Part of a small language model's weights: 37.6M parameters, no biases in attention or MLP.
MLP neurons of a small language model. Each row is named by its layer, matrix (up: input weights; down: output weights) and neuron, and shows model dimensions 160-319. Each number is 500 + 50 x the weight over its row's rms, rounded and kept within 0 to 999. Numbers have three digits each.
After each neuron's rows is what it responds to, as a language model described it from the Wikipedia text at the highest values.

L19.up3:424486493493516515435517510543490497469435395561534466437496560473507558445592420503578520548445475458480513496478462469464455474417602458518541439528530453449488499553540493564524461452585474489456477476491446407503484500546508503575520519454469504536495520587464465472573481516538482495507508456492518495507487610489578379477574466462540499524513391416478584529533563523496444451545554521458385432477385506490524516525451553449597550489478486512504565527540530506488485429512444
L19.down3:489462432508416387517500522477490532534379554479483468513433518491490571495535438607507488588540486553493594503526534536518458464510494515529550505568609471552544488478472515571481545393469412522542518500501619406497407472523472496545453607528464524552537501514448569507363520493506451555459513453467528571470488521410433563509675520450480586506497448544474391490538438533530518575558459406542494462536508577511510513449536486542447499475449575479453551551595492471476467546530472
Foreign name-word endings. Final pieces of non-English names and Latin taxa in lists and tables, such as -ina, -ata, -ia, or an opening parenthesis right after a name.

L5.up449:455417502500524446504442469494493510454517496521550440576449428448473517512490429555499501555491447517453525528519521550553390471486496434523417491545504457499549589459506463443521464533523584510615498441498444491481484489509432493549498493436482492541413451517588576527516577528440480456535477518571487538557590597478493444445604528506427503527455494405436475485581448573498416551566517505467564478517550630579525510434484544427511483564504501502566532522449476461563504562521495
L5.down449:487469575568483504529515619478511447527527569475470474468560485519559464538565494540439478540446532398549515557501442595467310498560539502547526508454491573488569539479551482485527550547464540522526445542513548520490657393477498491432602518514499458452495426453542431457439578366414558519503510449543591470567467446542546480433449488535503425520504464578462497424481532564472425491494502489430495537468525508554481445474534453508557419461490516516449527481409482550422527600495431
Word-final suffix pieces. Final pieces that complete a multi-token word, such as -oma, -esis, -ation, -es, -ets, plus some whole nouns and words like reduction, control, only.

L18.up1201:490505480424448470500477475596465465577503535453466464462516503546483592465544402476511474502471503568520498509499421532439487502550524554480442480419467566501452504549488522536473495509558584443370551579509508443570444469539585475495504393477504597389424536575481479517441452453425483510544495544436476561514531423431448476361586491529462560576535487548534500557521576563530518483469526442461522544512584520390488457476502415509563512555513515378455579482426430468466551503531555
L18.down1201:380522522472548563428533519447519482431422579582451547665440555456557536513483498481568499478528537528511614510500594513435560541529483526666571532418545558457471463521532506490430519557494541528515472522592490527467503476396482534357477524485507492584471668516469487502566524596508484549544511446524502480554563478584559556573421537475476532488527566515448407474485460493424492477505454532455488433570498531555467459458470581478493438499500539535536424477482444503458506509501497
Compound-noun first parts. First word or word piece of a multiword term, mostly in tables, infoboxes and lists, before its head noun (playoff spot, Home team, Triple jump).

L18.up1047:537602492504442470558514551498516466503443512494454507495453458537640480588522495517542498408533531528447522455446468499447573625555526518413618542444412487448444395497512495477487449413434445463466443462484513482531457480494437533626465484506489553568458547538570557512516566458533493532488446406492457403429478499359507567455693597508577466503555485516480557529553618449515536415515578448522419526526523571524516374568471481530524467430439521521507478500491512517506523495515406
L18.down1047:473433567432471522446472446522516523535498421496461456480502404469385521515440466524525398552604565531471450519510509503573482434405520537426422544552554493553481568468426532468509562627503477548491495504520448477529500511485451487395489418584513483542523546476478550503545526521466526489498489503500443432546547522550481454518764478531438535441482549418457539453512532483463511609501493513486515533476457456488580506519581471516474564503498468498459562489520454457521473543427594
Word-final noun heads. Last token of a noun or adjective that still needs a following of-phrase, to-phrase or second noun, as in risk (of), superior (to), cassava (cultivation).

L18.up1258:484553433477632438533559498544485512452520485478497477494541517535469493561506475476462507513490520575465489596447547535545535562472561467454437535465601429484439478490526457472533451534430419435501455483514580536550501465446395471468537508480554609517387487486595449545509574544540477540599473501431456458455444513469527464453605427488403437427487481482481576499511523553496566550449483557510581455488441470559422561517472491379575496534496523440436508541539452557464523450585419
L18.down1258:607543508528512472500443496462482509561474446554461429485467506474473535453586485576455543533516466412468547453471536456565486523392535566466565484511533502479488493569441527562473543496502503454467529586506509433416503478506470444462472479545532533537442534489540455507516459486538400506480552461518506524507530627521468560509671487518511533534520463579533530456527424422566385505476579443532491548450464535542499513490465529476477553473516515522492405580477491614409451440465485
First-part-of-name endings. Final token of the first word in a two-part name: given names before surnames (Sadie, Antonella, Warren) and genus names before species epithets (Phyllium, Pseudophoxinus).

L5.up268:556549513520507565430437551563432475449486532499541480536555525505492367558592458441510589535446527553391507546519492437497449437537529490489546477439536489381475587521481461544526503470462544549528538482477504441444494504566549456407586522531447529479487559474470490591502467502499462424432492518564482572402531531529510511521634512507423545504574566491526503580489508485457486535510484551423445573530480508565518552525455454507533582485491462579434490539511440494547510534463464
L5.down268:482479540467547466503496473413516534509492523479437453397577485461508589436482549497508411498480509393625499416512496577445524506554461517521455536493462490503466524419568505457592490568439550473440534523523435481549550355408444581549432460554547494535420503549499531444401612577501512601516524435465507529528526449589461526443490495373513493454517557444458530460487558487498513535440440418512414489444483446507479460558533585443535549455529480461486420497458573527471364465499485
Word-ending subword pieces. Final fragments completing a word split across tokens, such as hum-or, precurs-or, Winds-or, gener-a, copy-right; also an opening parenthesis, closing quote, or ^{ attached directly to a preceding word.

L18.up1183:559481456477488458390483486467460461551472581474495515511555495445519510535559511536481403510580478475497556449458420412482557467504508321539407548490407576522614505477600505426477544510421494530547538451498515579532662579493508520534551389482482475541493455450437459564442411554473515543480529508435475608521525527513538491493531453472409499518552524463504501538487422541551540463483475586545507468521495561472469486587460601611542514564545505467546592435466481536440513380479427
L18.down1183:466473441496516482560513485464398532479435533441516501524497523560519526450539535530463473411498454504539454551557512588503521485475491458566464491437459504458493500594535446495396525498475490548505504552483485530505491494502574501547528476458530621457525440491530528487418548513586555463542492480437446493472476516538573457410399389489529470573473526414507436606498459500506600535581527562538472488521447436474522521459528511505616531432487458456499611443546400546493512528411441
Indefinite article "a". The article "a" (occasionally A or an) in running prose, mostly after prepositions or verbs, e.g. for a, by a, as a.

L5.up97:501542397500456452467548508486441466529399551520478447526428461379502494537537500586463564465473516635471480490585531543494466590479461481519483455541544495487346520451549567497495474499525468455487525509504517506493502563479503516454492398455514517513487525496469491420462428507452528533498517451483507433585675522502484591509501496477494536512500513555577531442444496385461532587460559484491502571486527524440609464475504481517463522563490563521438417464515536502422466397549510
L5.down97:494502431495499496493463444505432487457407523544531500504456532433449407498525491530492473480501534550467453536543496572610468557562449478506504474530566466404412488488559544434481523511412491496595473508505507436543531483468442564442469412517545500479512574556509408471539477516507530568497490565496525509664555564474482527484427412515451468417510532531488502451542476453500530598511429516521417614519573576507575528509484483540452501546518517534489419515543539480457555428499538
Split-word final pieces. Short word-final pieces that complete a broken-up name or word, mostly in lists and tables, such as F#, Antipas, Barabas, CYP.

L18.up1029:484496488513534564534439536521458390522460487499556423492502479495490484494510468484507511544511533414606422459431555421524506512526515515473517511513562486533400544529437471461485481458502575425476486524521537507521507572478456497600518544555478486467482469539510406586450474474634465458405591495561377500459490603437494494543634520407525364453453573549510454546535525530538467568414490467511456504472408472510515474466481528450492625466451413570523464517474637517474499578559518
L18.down1029:444478448384522398459481398496523632463499627467493553523422506466523523441416531494524472517513463493442578518578427509469460469434509509487540482510429486478511393508543586559513570582521473490516490513482495389485501402535517554432564488479465458569575514564475519452514563487337558595517475469464571489527465387479497535400592550543484612523526484384501563477428482541498573430479555479602503455512517491448505461533518566545489392458568616464489496560497407517465479421444477
Name-completing word pieces. Final word pieces completing multi-token proper names, often foreign or unusual ones (Kitengela, Sauron, Gudea), plus first names in election tables.

L19.up191:619514534407481482464486487461573461401433483389537436537508447429442408493523520528532498605485523394424402575549548455547610577472375476495531492569426510506438465506560501454483536456540503516562546558493515490546494482492555511531472371616428443500535538461521499547552525586474573493496516449561469460546498534445608454415508433471472464541563551563455500533456538575464593526481477538470580531519506561480460548494494485519527551513525522479592500557448468495570434505530479
L19.down191:449468623577513480494470452529522504494516513456426471469453526540578511413461493521393495776482468505461531525595471482437433419539507640472612490478439432542544442550405478536468468524542522560541550525476593508504510499513597530535486614523556433487436575493515507531492542467477513541546562486489485452456471441462557519537565504496542408519563401505586520449590485470457523486550444472545563447480578509497628459494467498558412560591511537486446434572434530505410533500505449
Foreign name word endings. Final piece of the first word in multi-word non-English names, just before the next name part, e.g. Hy·der Ali, Bad·r al-Din, Kw·ame Nkrumah.

L5.up310:535521469509551556497462414491502420423484548544527480468501533546354548462551449466424461513564410425545512493503542486472422498527529478594512492580484488509532466492452490419479482540482426493555369520492502442647460499466512518458445490462467556511562473419532462386516454446592516458430318553408424510414562547523556525476540539588569470615506388407433553565429477488542477457482490473528534480490499539466484438503509530503546471424491503527458497477588514459466501520419565
L5.down310:579534496456461442518457486559464562516508542519449553584492581488628460466524598516563445553492524494507496514478424532483466465455543501458425490406463626427451489514523475494451648464472465480449511423604488474500475498509437483438515559480586464596477541505431454522490518449540528549545495471529462460489500469528413507555445393480397603421523513545440570538505548390487593515511489465500461512511531401464470499523471524506503518504492458490437441501504523433572532400494430
Subject start after clause. The first word of a main clause's subject or phrase right after a comma or introductory clause, such as they, a, it, not.

L19.up640:580476609421563327536485517534458503606410628472503459527483609459449440440534588516553499448461482558482442500531523544449603517549483426427440507529466531546496495509542496541429474474539490479564480448488454511498526484600596517490500520547487524614519540476465523449504471457456501516449510450520468510451490463454514462441495461431522532546443549567525586551525467500542541516542491445476507555483561491390602452534486387568502486488543425549491540534494530406479528507464461
L19.down640:367538522504529470421580518522442406515556355601461472430542482459531444388523498585460553407434519443468531430498549484562610533527517476482617528405502511565563505510521537501488475452395521511509556484476472472608404580408479509467533449445473513459430603492516519500507576531560462543566450453503493606442540482540494434485524547572521475471577558504500454448632498495531416494602622530563475470496467478544456519482544488444453512460482483458518573499446382493457553515482419
Head-noun ending a phrase. Final word or word-piece that completes a multi-word noun phrase or name, just before of, in, from or a table bar, e.g. County, Street, cm.

L19.up1005:533504566572569474546504544535463593565508515469505482475473473488483506527482409552537534575472527545478501429513495547598488543481580482485489489581523592399467421531494548451414505485445496452461503467474429494564501545463498552493486467493484529562569457460560593427457443401404546429488445573515506451525367506444498486384500429493519546509472497555489552517528532472484520476553477511466439496476428505443465474514522480466570519435522548445421571445399534512600501433614552
L19.down1005:622495492499529526452521545530560550538481526526541508593562524439507560488536487527456619518454522503424502503451488532540605609530544402582450568378572535515516543613492539469541511600379526493480443475566456564584481517498467513496559477533469509430500561434466564544532493464515474556517489428448527495481505489518389458504654431454504543550472564446530415479483493469449593518511427461467490503484549542554519391520467529516473523572424430452545481405538531516504473499493546
Mid-compound name pieces. Word endings or name parts inside multi-word names and compound nouns, often before the head word, e.g. Expl-oration Company, Rain-fall totals, Wilson Dam.

L18.up3:567408532557528602438462484552487549560458431480490378363577520552385468511541454525494480552561575574499441505476512499520568517507507483484495470575539422457444558513560502462533441467422511429454466511534525533560450548556523503540546460470524465542490482508532500547505517457514522557446468549519497430455538463457496578490627457542500557488494426401438498523553551483580534521588545442580509460592468535546490445490529416523579478438533314535573657421415440482574498472500498
L18.down3:470519560495507461492580470538496468521430510519523497587477418516552510511415453496476613533632521512575554401459605478581520486533595465465438456449482481514513549523534486537559566435424494513527460484481497500557454558512431596481518512491434494487477487524539497471560473513526490524514477524582523459488452502459526457554724453450515428468491495571493516500411562459361557474514473522514471480519506536451624539469437426485510492495443518451446521487472540430515529485489570
Word-final subword pieces. Last piece of a word split into several tokens, mostly in proper names and technical terms, such as Cass-ini, Rut-a, P-i.

L19.up953:493453520483522423526516474510602522555500515542486491539520597518498501542472410493567454579489530484537562505459573464465506466551493470451436529481513490471486480549508464410446504539471578547478509541525598482599538554493536459477593515519503556455506396474432467517469403538567568561625481484433508473500503517492377494461561516447542581501541517545539503568569445605434553542504438614536543508578503380495518550447532501483454493504526471532415568459494469519478622433476383
L19.down953:440577447482442491424497497478466404505584518488480565461553506457474537529541411426565525528512533540493489469462438567468453526452564472555516504541463506558568510605549505542547561566488520512518510441564480486486549496513596495367653455509524452512443538565542472457471503508494490519503548496492440438428574479512524496414473491486532509513473426451518470479467449502480508489538588463460517496479418526531508545525477584476545415546493537471528369542567462615516493489516422
Indefinite article "a". Fires on the article "a" after a verb or preposition, as in "released as a", "became a", "is a", "by a"; also weakly on mid-name fragments like Bax-ter, Lambor-gh-ini.

L5.up749:501489499469550477481511557466521497490478510483563393600539410480457514526493346489458464540541451488560490512541465563490456480577504380543525537474495484367537615458482481512551478495556502484638445499464604444481526399455559533486510521450569504459503424520456400479542461557444506462494381522472489531566565517562471500504596433540470464541486472493491487570544516493538513531491472524542513499582511607411590498517438498469578581523553622546460439504482502549478618511396516
L5.down749:562505555542471495548525463417508460569529550520525452520530411512494536477526508414505481481588466540467475482447450556385520399589590482512483483594510523473530413557512523471509564465485548410442533530456466432510556523540493573571516399541526461510533406506493509570519534459442456480465488491491527473456642569566608470454453487474479490490326462450441522498463568602468513518461462543464417512396516498498524525453464519465571471544510479432545540467428520511460520608581436
Word-final subword pieces. Final fragments that complete a split word, mostly proper names, such as the a in Doha, Ayesha, Rzepa, or in in Yin, Allchin, an in Than.

L5.up728:500529423456558578548474497576438437537436461487499474549591480503537431519458444492531534475521479475546413481481567491583463507492506517565359457467488501577550586487484473571535369537476514530541527553468535441388438429491508492454463439628476592547480585502479495482503533533468380466476510526487421569431429622414474488526466535515489553570592564471497547499525503525467507510617535473480479558564436512571529535536504398547442454492449522452313517501485445504552523465474518
L5.down728:531427472522474384562557585490491359517526545501481533497484482438570419472621498516487469463501414477612437484447569534476526499594470441570496476463591483466483564488523519474405456449457498475477476595492496533472454448451557376465487467584483616468477503544459519502479462430508475492512494477507455521509581473544448461574479437501470488505500448406496420449498579584556502578490535482491501442560466550525518495581503550625488505475494516501523464447502507521433463473537488
Compound word endings. Tokens completing a compound or multi-piece word, often after a hyphen or prefix, such as under-cover, snow-board, inter-face, cross-platform, Box-score.